config.yaml
n_layer: 9
d_model: 384
n_head: 3
n_kv_head: 1
head_dim: 128
d_mlp: 1024
vocab_size: 4096
activation: "swiglu"
norm: "rmsnorm"
norm_place: "pre"
norm_eps: 1e-05
positions: "rope"
rope_base: 100000.0
rope_fraction: 1.0
qk_norm: true
attn_scale: 0.0884
bias: "none"
tie_embeddings: false
parallel_block: false
init: "uniform"
init_std_qkv: 0.0195
init_std_o: 0.0
init_std_up: 0.0195
init_std_down: 0.0
optimizer: "adamw"
lr: 0.000739
lr_mult_qkv: 0.7
beta1: 0.95
beta2: 0.95
lr_head: 0.00494
grad_clip: 1.0
warmup_steps: 450
schedule: "wsd"
decay_fraction: 0.627
decay_shape: "linear"
final_lr_fraction: 0.0
batch_tokens: [32768, 65536, 98304]
seq_len: 256
doc_mask: true
train_tokens: 833900000
steps: 12763
dataset: "wikipedia_en"
MLP neurons of a small language model. Each row is named by its layer, matrix (gate and up: input weights; down: output weights) and neuron, and shows model dimensions 16-207. Each number is 500 + 25 x the weight over its row's rms, rounded and kept within 0 to 999. Numbers have three digits each. A neuron's up and down rows have the sign that makes its largest values positive.
After each neuron's rows, "fires after" lists the tokens most often just before its 100 highest values on Wikipedia text that the model never trained on. A number after a token or word is its count.

L3.gate209:532495494501521495499503506571493494455524527503485490502495449498486507508525506512522506486561491503499552482468506489506509540532499529474478491480496446498523495507471505533482488497517480520504473430501496485512531480483522512513457510527484493518550522498517520496548478497510542493513505472489497557514501468448474490456473493506528508525518512506488502514527460486488499526527531494526506477486490516479497540501522487495487476506507490543502500473489481521488482467540485465506499479484547477429466512480500475472489501502469479481539472476477503480507490482497494519
L3.up209:489490484511521496503506513504520497492504505504461501478487549527539528489518471508488536530516513507519541502495492495506476466503497526523473499494494465543470528489485511479522539437533516491567494516482512475428501504515499483519475509500516523504497495473507491527525535488459485470528519480492510527510501510514480499532449499507511519490439512466488494423519448510513470505511510496461568478532506489476558523494492453490481504515542495504515500487499521496477469483511521514506511493509453500439528501527482499479488470522486497490517480501473500467575512478505550469
L3.down209:513479493498509501539522491489509478521444518502504452514480535508498508506480456502489524525556517477462518486498482455478477474493520535521510459462497505479526505527535485443449515490509443510535520507527478529503529516490478493434479490487557459506467481487490503547505518474561525499513521546502430510501455469493471476516511504529518487474475501471505486490532466489471531545533496491493499459507490471489510516506515541484520497526504525495519505549502519512514492440509506500533501461499509506501490542507490487525479496554480503482512522491503503473498479473506478478
fires after: " Ad" 23, " ch" 11, "g" 7, "iet" 7, "ah" 6, " Ch" 5

L4.gate255:493499540500529502487473450508494442507528517482534509498490519482508500490488462481473525519485473500462534460506538496467519497482501521563479518538511489517485484503493454475535502510508526490490497506498521491436478487497465473484461492508499487456523467486539564514487488501527520460458508512508509491510518490522507501492507485507480491467455473482487522550481507516522481495517540505465504521462462510517516522485488545514464498488497507533539509512518518474501475479493503525467498503539501494501480511526480463499468505529471461460500494479524517513483499543558482515
L4.up255:520507521509497485476524437477488486500513514517521566505528484453564512511473517485490482485479468527522508492510516492520480561489474509445494442518486483484500499551481497479537515510506502513474495510490435488517451466500504540513517547514493523519488510557533476509483514512514472474477533486519524496524553472462490484517473508528497504509494516502502465491507508476518472527452496496524500516514479538462470524503488526482511484531493510505509532493510517541513498552466496535491545503496532483499542492474506481499569447501534517471520488512465499481486543516502433512
L4.down255:480502534532506516540478514471525518469506488518496560516503526497566509474495559475500462536509522491509451506480472492535472484500520473476473499509469461514474458477512498472525493500516524496465440493498508511505503508480507511466490497538478499539503457454462487552477515488481482500489514482464478459487513494511465480457530501519526464460504468520523471508507466494472458507472490497518525523484485493507495533528510504498510524515540525508479522512477506502551517511490456520518472446496526522486476490478571483542508507463524486521519454481518465505530503538461535487
fires after: " there" 21, " There" 9, " comple" 7, "re" 5, "l" 5, " b" 4

L4.gate161:473501483474499472497516492478466495550470531473491503487516527481510517515499472490494555498519548485486516492466497481477530496491534490511544509539467495514523541500468490529527542463491527491479498490478540516463501487502486456494492501530500560489508473512475526499524483523494444527555512531510513492546498490494488516498485505511488453477472539481550529512532530507523535510540549524522543507509532504518480554484508507484510506506543461474536489481516470542529508507511518519504508506481495495503532486505484553517491532490462510495541523519484520518471455555525472486
L4.up161:524482501494529503499508491453463506550528462507481465522538523501530507500480500509504514480507486536507469519529512483458498489499465496482485503481484521546514482505508482478486474519492528473503506473485452476474447538497513521498450484498504481480531537473504534556516462503514460453481491498467501521510474457519531512525469536497490472486535516489536518507509493510590506504501529482506545520457487451482511492496519511494597461504534486491484475517506451461504504466571504462486457508509501540544523490500501482499491486522505494520486495444521483490531452482523484493
L4.down161:466487528496546536493526514488501502486514527497460445467503530509484488489474517529510482526476486487509494491485496517492504517512450518472469478511468499505484515527480540491507485548532514532517482479490478482491454499536517482525472516528530502476483495484501493506497509473462508500494515510506501524447563461512511545538447448483446458518474537505502493499524484464533454495482524550495550500535474542550504495464473552501513527489466491476488484522526514527502513514472511489509455487497514507477547470506529495472508476467500515540518529534492521517511476526467475510
fires after: "ir" 16, " h" 12, " tr" 9, " a" 8, " M" 5, " mon" 5

L4.gate480:518491524511530511516504427490514504527509489487479518509514510500532490490468522448493495517476455472494494503503530457540472492486476475515456540516470507471515530515491484502515508467461523524551505514504550531495516493511470498460515510495487487531449488487478507496527503431528501493490458470535494534489502460446490507497501532534505472481498548513498516487441481489555490482478493478476507495500476479527491470488464501455442509483497533454502511529491538471530511499523524474511519488572499515515499524545508512466492508491494504479475498462515505512484512479522516509
L4.up480:463515475518482502500482497494530516495511501444456492494484492484490505504491554509486521560483483535516518515529511434484476482498481478507439482498494538500564476482494520453469500500478495485493500465489498479508503488499485459483487497514513549517566517476509482540497484465476509523485506421496503520501456547475525506544479538523514503489504542498465534497474499517470511501520503517471468521537498524527478474504492522499486512465531492481478467505462501461529503522494519509463497502493473524487544481499519481458460508491519506454492483493503514552517531493515516479
L4.down480:465506493492484474505472493543481524481487524509492472512514517524503526490513485544513537442528510517494472484505546463520498511537520490526491466471526501493539489507497533539486478494504492461477517453511533515533528496493498521506458459483513490524512524502508480505504490539499493476474535555507520508496501507477529548542483527511509494509494502548533498450507519535451474482525517526479492481510509525528529514532530524488436482509511516513513432487479464502505464523497465528529527526453538507526489477535501525507521473483493462484491487527509546541495473459502473444
fires after: "-" 21, " al" 11, " As" 8, "As" 6, " Ta" 6, " Al" 4

L3.gate971:521538491460552506527474508510468469502463505453466514485518503546506476541457525486514519510507536486436515499507493521509525511483463507512528514510457474513474481489518529526510486493495494508444495462484501491492496507465481493503511520484473516489512489492508521557522518541497476475460518504505523453524493464485465497505462507506501510481495519492476489503524494511513472531517526522454506490470510474465517522539512452513475529489514470495481542516509486514537536536501483504484499463467523474515518459485514526458497489470483502503467512514481531466520452533459491494
L3.up971:470469481470509530481494475496485535484498520487475546473466500495517499492471470547507481496527511497517474472488567535494481507512572496518468462454512480490500443485507513504474502526508466506540478503473493507522475482500507474523493482527511537547512502473468474560480512543470486500492547500492486475489494528457460456470469536477473498468466515486476470478557501505480520515548535513500502486490517494477478545520491542545519504562492479496488482523489519520533525539505508518499490478498493503522487456478511495499523483484479498531477512498481567509498512526505474532
L3.down971:494472514514415505493501513429456468494497493495465543499531442514492528477546518520498511496517463514532519525454536455497460421543510467499510498475534456500500469489474508456455491494488472461536532500490494525460484562483505463536497470472522517490526482535485527508512531485495498498505485485493504476476510491520524516526541490511498494498508515505517473469492524540472479491499480529504506471548498479499511534492522510460477490499495505538548513511509511509505517504491496513477489525490552495510523530541486481514511515519473502484487477465480537484505472483504514473
fires after: "U" 20, " for" 11, "R" 9, "ers" 6, " opp" 6, "N" 5

L3.gate37:511499510510514491488462486506503508491508573524516535512557505518477459459511497517502499484453496515461480516509503535466462532440465505554480511529516495506538485453492468497489478503539516518518490492497527473545509494509515528531490493510503488496535500510498519485488512513517498483485486517467460487489494473483451498538523480473519522511504515476500481516512515477505494486535510530537498486526508512467532545488433528484493455482514489505540529493468529492502498503515539495487497472471459525494481474520505513476506519502508503470486504489516503508506492566479476520
L3.up37:495536486464493531491471510506491473435489561488470517469492474521528462505517498473535467531549483477502476507460510484462465528442511535476497517490498474495509494488499501485502475492501519477488485531483463456498496544543481483510533509554471495503481518507512483494486483521523508497477491465462555513506497498482498491513483524498502546474508534531503471501441526530480505527463532549494521479516486509538484515521499499487497498503503516492508493505507507511487502481490552538500468458527522504504529492518512496473490507484482480472476494499495514543489468491507510469
L3.down37:465498530509472502536487518506515514507519524487457518543485475504497520514449491505520503498494459517483481497532462494497483490529533503513491481501490525514531515493508534475462526483531524477500528532518546523486504489546495484497509470513526511473522452535496480476502500449496511501501501494504473504534506477520490492503498537545451499520534505507476472475473458498492495508507529503457476495518526472506481491509507499536485488459504522474488529508507488516493450489528471496465485504508485485520517516497459539493490510479526507495529506474487509515464480514510499527
fires after: " d" 13, " S" 13, " s" 7, "W" 7, " cons" 7, " cont" 5

L3.gate1011:459496483530491522505502502504504468488529495529507518467491516501508516498551470507491523509492484512515508517487497495497482553485521502547503483545503485519512492486540501480503498462489512501506515487486493488523505532520501533450511521513502506495489500520452493458548511516497476525521499515487533512472539499506431479510486455471533482538517537513497484454512502506516544507508490484514515491503516519467531534505462507495462452429503540523508542505529506513457544556518466484479518480492520516504511485513512467514496491495490499498543493475498514470523515479549455492
L3.up1011:455527495473489519512455476521512564498466478475537518550501524505506463520510489465526507498539466493562506500505537438478509527455489490465481522505489463522517511524468526510472497521478497467521498504475501526477457531536520508481464471548461510464501524456461476508513491472516496488525487514454508488547502496499483500470519508501526501505518505431468511493498498512475533471481496491506498508483561517484545512477526481424498460494493507554492466491557483499492487515501482515524498479514529462494484488541476518471514459482484485491490492483495498487498460511478467486
L3.down1011:468515486487487536507484476515462513489557544508479475474486431558447528470474521465517492469487528516474559523485489538505506513541528520493528480495519542499490465512483514529431508472516517524519496501546465510526493472528468522526486521544536486537479496472503501503468474442471472536502554521530495497479491527495523516475544510492513508518511474511476506501466520503531519485525492508514464477556489479503502490457498492518529486476503514530457485497502516455507494492495527513512538520505511534507500495484498512492452497516459547509490473490501498526511468476557477533
fires after: " J" 17, " g" 11, " Ab" 8, " ob" 6, " att" 6, "j" 5

L3.gate521:479506459459459522509515485517492534477519531477534502508513467481518492538501552525520487522513535477510515495509541511482523444484520463513505532465521519488486504495506496486509511490475493524535489522518525542495501483518511470482487460520485491502459513480490490493465522491513505481457475449489454514482552504475483465523460532507455472490513516487518497503449505534515506481516525554512478533486504506509532545448481546482467528489513511500495501495474541490485529481519524503487488495488510527458487495502493536505494504529480479495484500450500469507449443521557557518
L3.up521:509461462496478504505534501498495503514478572477477520503501487471515497460488523523488505505523501538467497516499505496481432494434462487510484526470494497546487484493494508505476506481504541476477543520495513481466477504442522492503486523453499487488545533486516494494465522502511509503494518454498516460553471512523507495487494490528486485501479506503479497471480484474559516457503488488500487504500517523494535513475489498535469521526500496510499493484532507466516442496486487504494568508483480532474528540483500527493495501469479470490531505480478494461476496535523548484
L3.down521:509493526495534442512521510530474471497480498453511490510506499515503486454533492495515476489526520502482507504487532477497497535515504481515493526539502503511526478490485483520490491475468490506484509503521522491480500494507508478515459518517511526510522482500540468497526481494514476532531517498489512471514512473485533559470535517469490515491450464541457520495499446521512497501512528487506537482504587529512454498461468503520521519542492502464520494466539492536503486535502492488454503487502528509510535500458434512446502442500550492516501507513491510472517485532495525456
fires after: " A" 36, " m" 6, " a" 4, " Al" 4, " h" 4

L3.gate143:521521474508541463497491516477458506453516484490525477491438480469507534508495481497440501546510487476524449495522492494543551486500524464512531475497534502498514543548479491465478517506502468525520491504520562489471502490566471473473514496537519478513503509449506509509547520507475497517495468488441489493519514490449507490516520520477527521479501501522492512458491481478498465505494536562464544513529483471595525562449474500493484505481509488504456500520494518489512539453499499505476487499504513522475506462505518512488473527495479504519509516514483456486529478495528523466
L3.up143:542497492496460488517546493473518498509496530468491501456440507493507492504515474517498505500519498515490498534470496501547508508479500464492545539516514523514490489498408495523511568489492454535490467491526431501532518482491544520532542496450469505507556481513558505471525494507489478486501523532505488464522515488472492497542540489484510504502541511520483523510446491506503500525531507533512484540525471499488493495473480490483467536511525468538494488504518472513493503556508503488496561552458502525495465472505500505488484473538501492468481482513486528467514502498510482485
L3.down143:529493479526473536505450496499525496501475464504488481493483442498452560523495495526512496494482491489498525520480505504520502490477469512512472508498466460513498515515483505507498488528515499475512521488475475508514497500507507516476501516490473489530505468496513511454488529521511483481514540488521473503508452469494517507528500495492503503472471473482490524518486513529481528508523544467514540502521463506488478507521544500511470494503534515504450489528514505534523485501426486508521486469507448510535473506504510483480489522460480467499457508542518489476434504530500520530
fires after: " the" 39, " comp" 6, " Ar" 6, " old" 5, " low" 4, " The" 4

L3.gate714:522519526510502488498486517512495463487509457494463508434500498500504497484522512512511531442471500538484524512465532459520514566541530494485479552477480499494508521476466562503551469503542533488494513470472536509514491549512462514494510487455506518523488481454467490511484531497495525491533480489490531535531523488460508537504528489526496509449512515516469489493480501473498523499471504496506508515477476532467518516487520482492488519502496536533508510481468476502498553445474540484475516513448509473435529501461506504498511511479517544499450485498451522479502521451459473466
L3.up714:524465491479516514512493461488519506464470518465511515510527482480497535487539497511504449504482474457495526492502523483504537550511519466469493497532517493503466496477505509455456447455460518462455491516470484529518495486464507506503449490497486515510558531466504500501512439510505463478508507480498499526517501507459463532480490486493536506476452493491505485464493534495499486472472471483465464552520501511493460499490508463546498486476501476503461492453473483503450509516506535508518490488466501467556502510497513523495476490512530487482484495517467499538512518506505473476
L3.down714:556516502510467526496502513453498523508546539490490505491513500499517496462513517522482506465508547478445529502503518448471462544485492550459469516474492499499544494532457510483469464497529469488533529475536495510513526496489480435492492475506491516477487499501481487480536513510510526516511546478500470524524496520475534496522493531530464486482465461529492491479471493467547537478504524553538565509505521507496472522569481534489516478447483467490507459527468490466522534476502491480509501471483513541511491497487463487498514468556487501488530473496484506508499487497490477517
fires after: " st" 13, " Al" 10, " l" 9, " Sl" 8, " pl" 7, " b" 5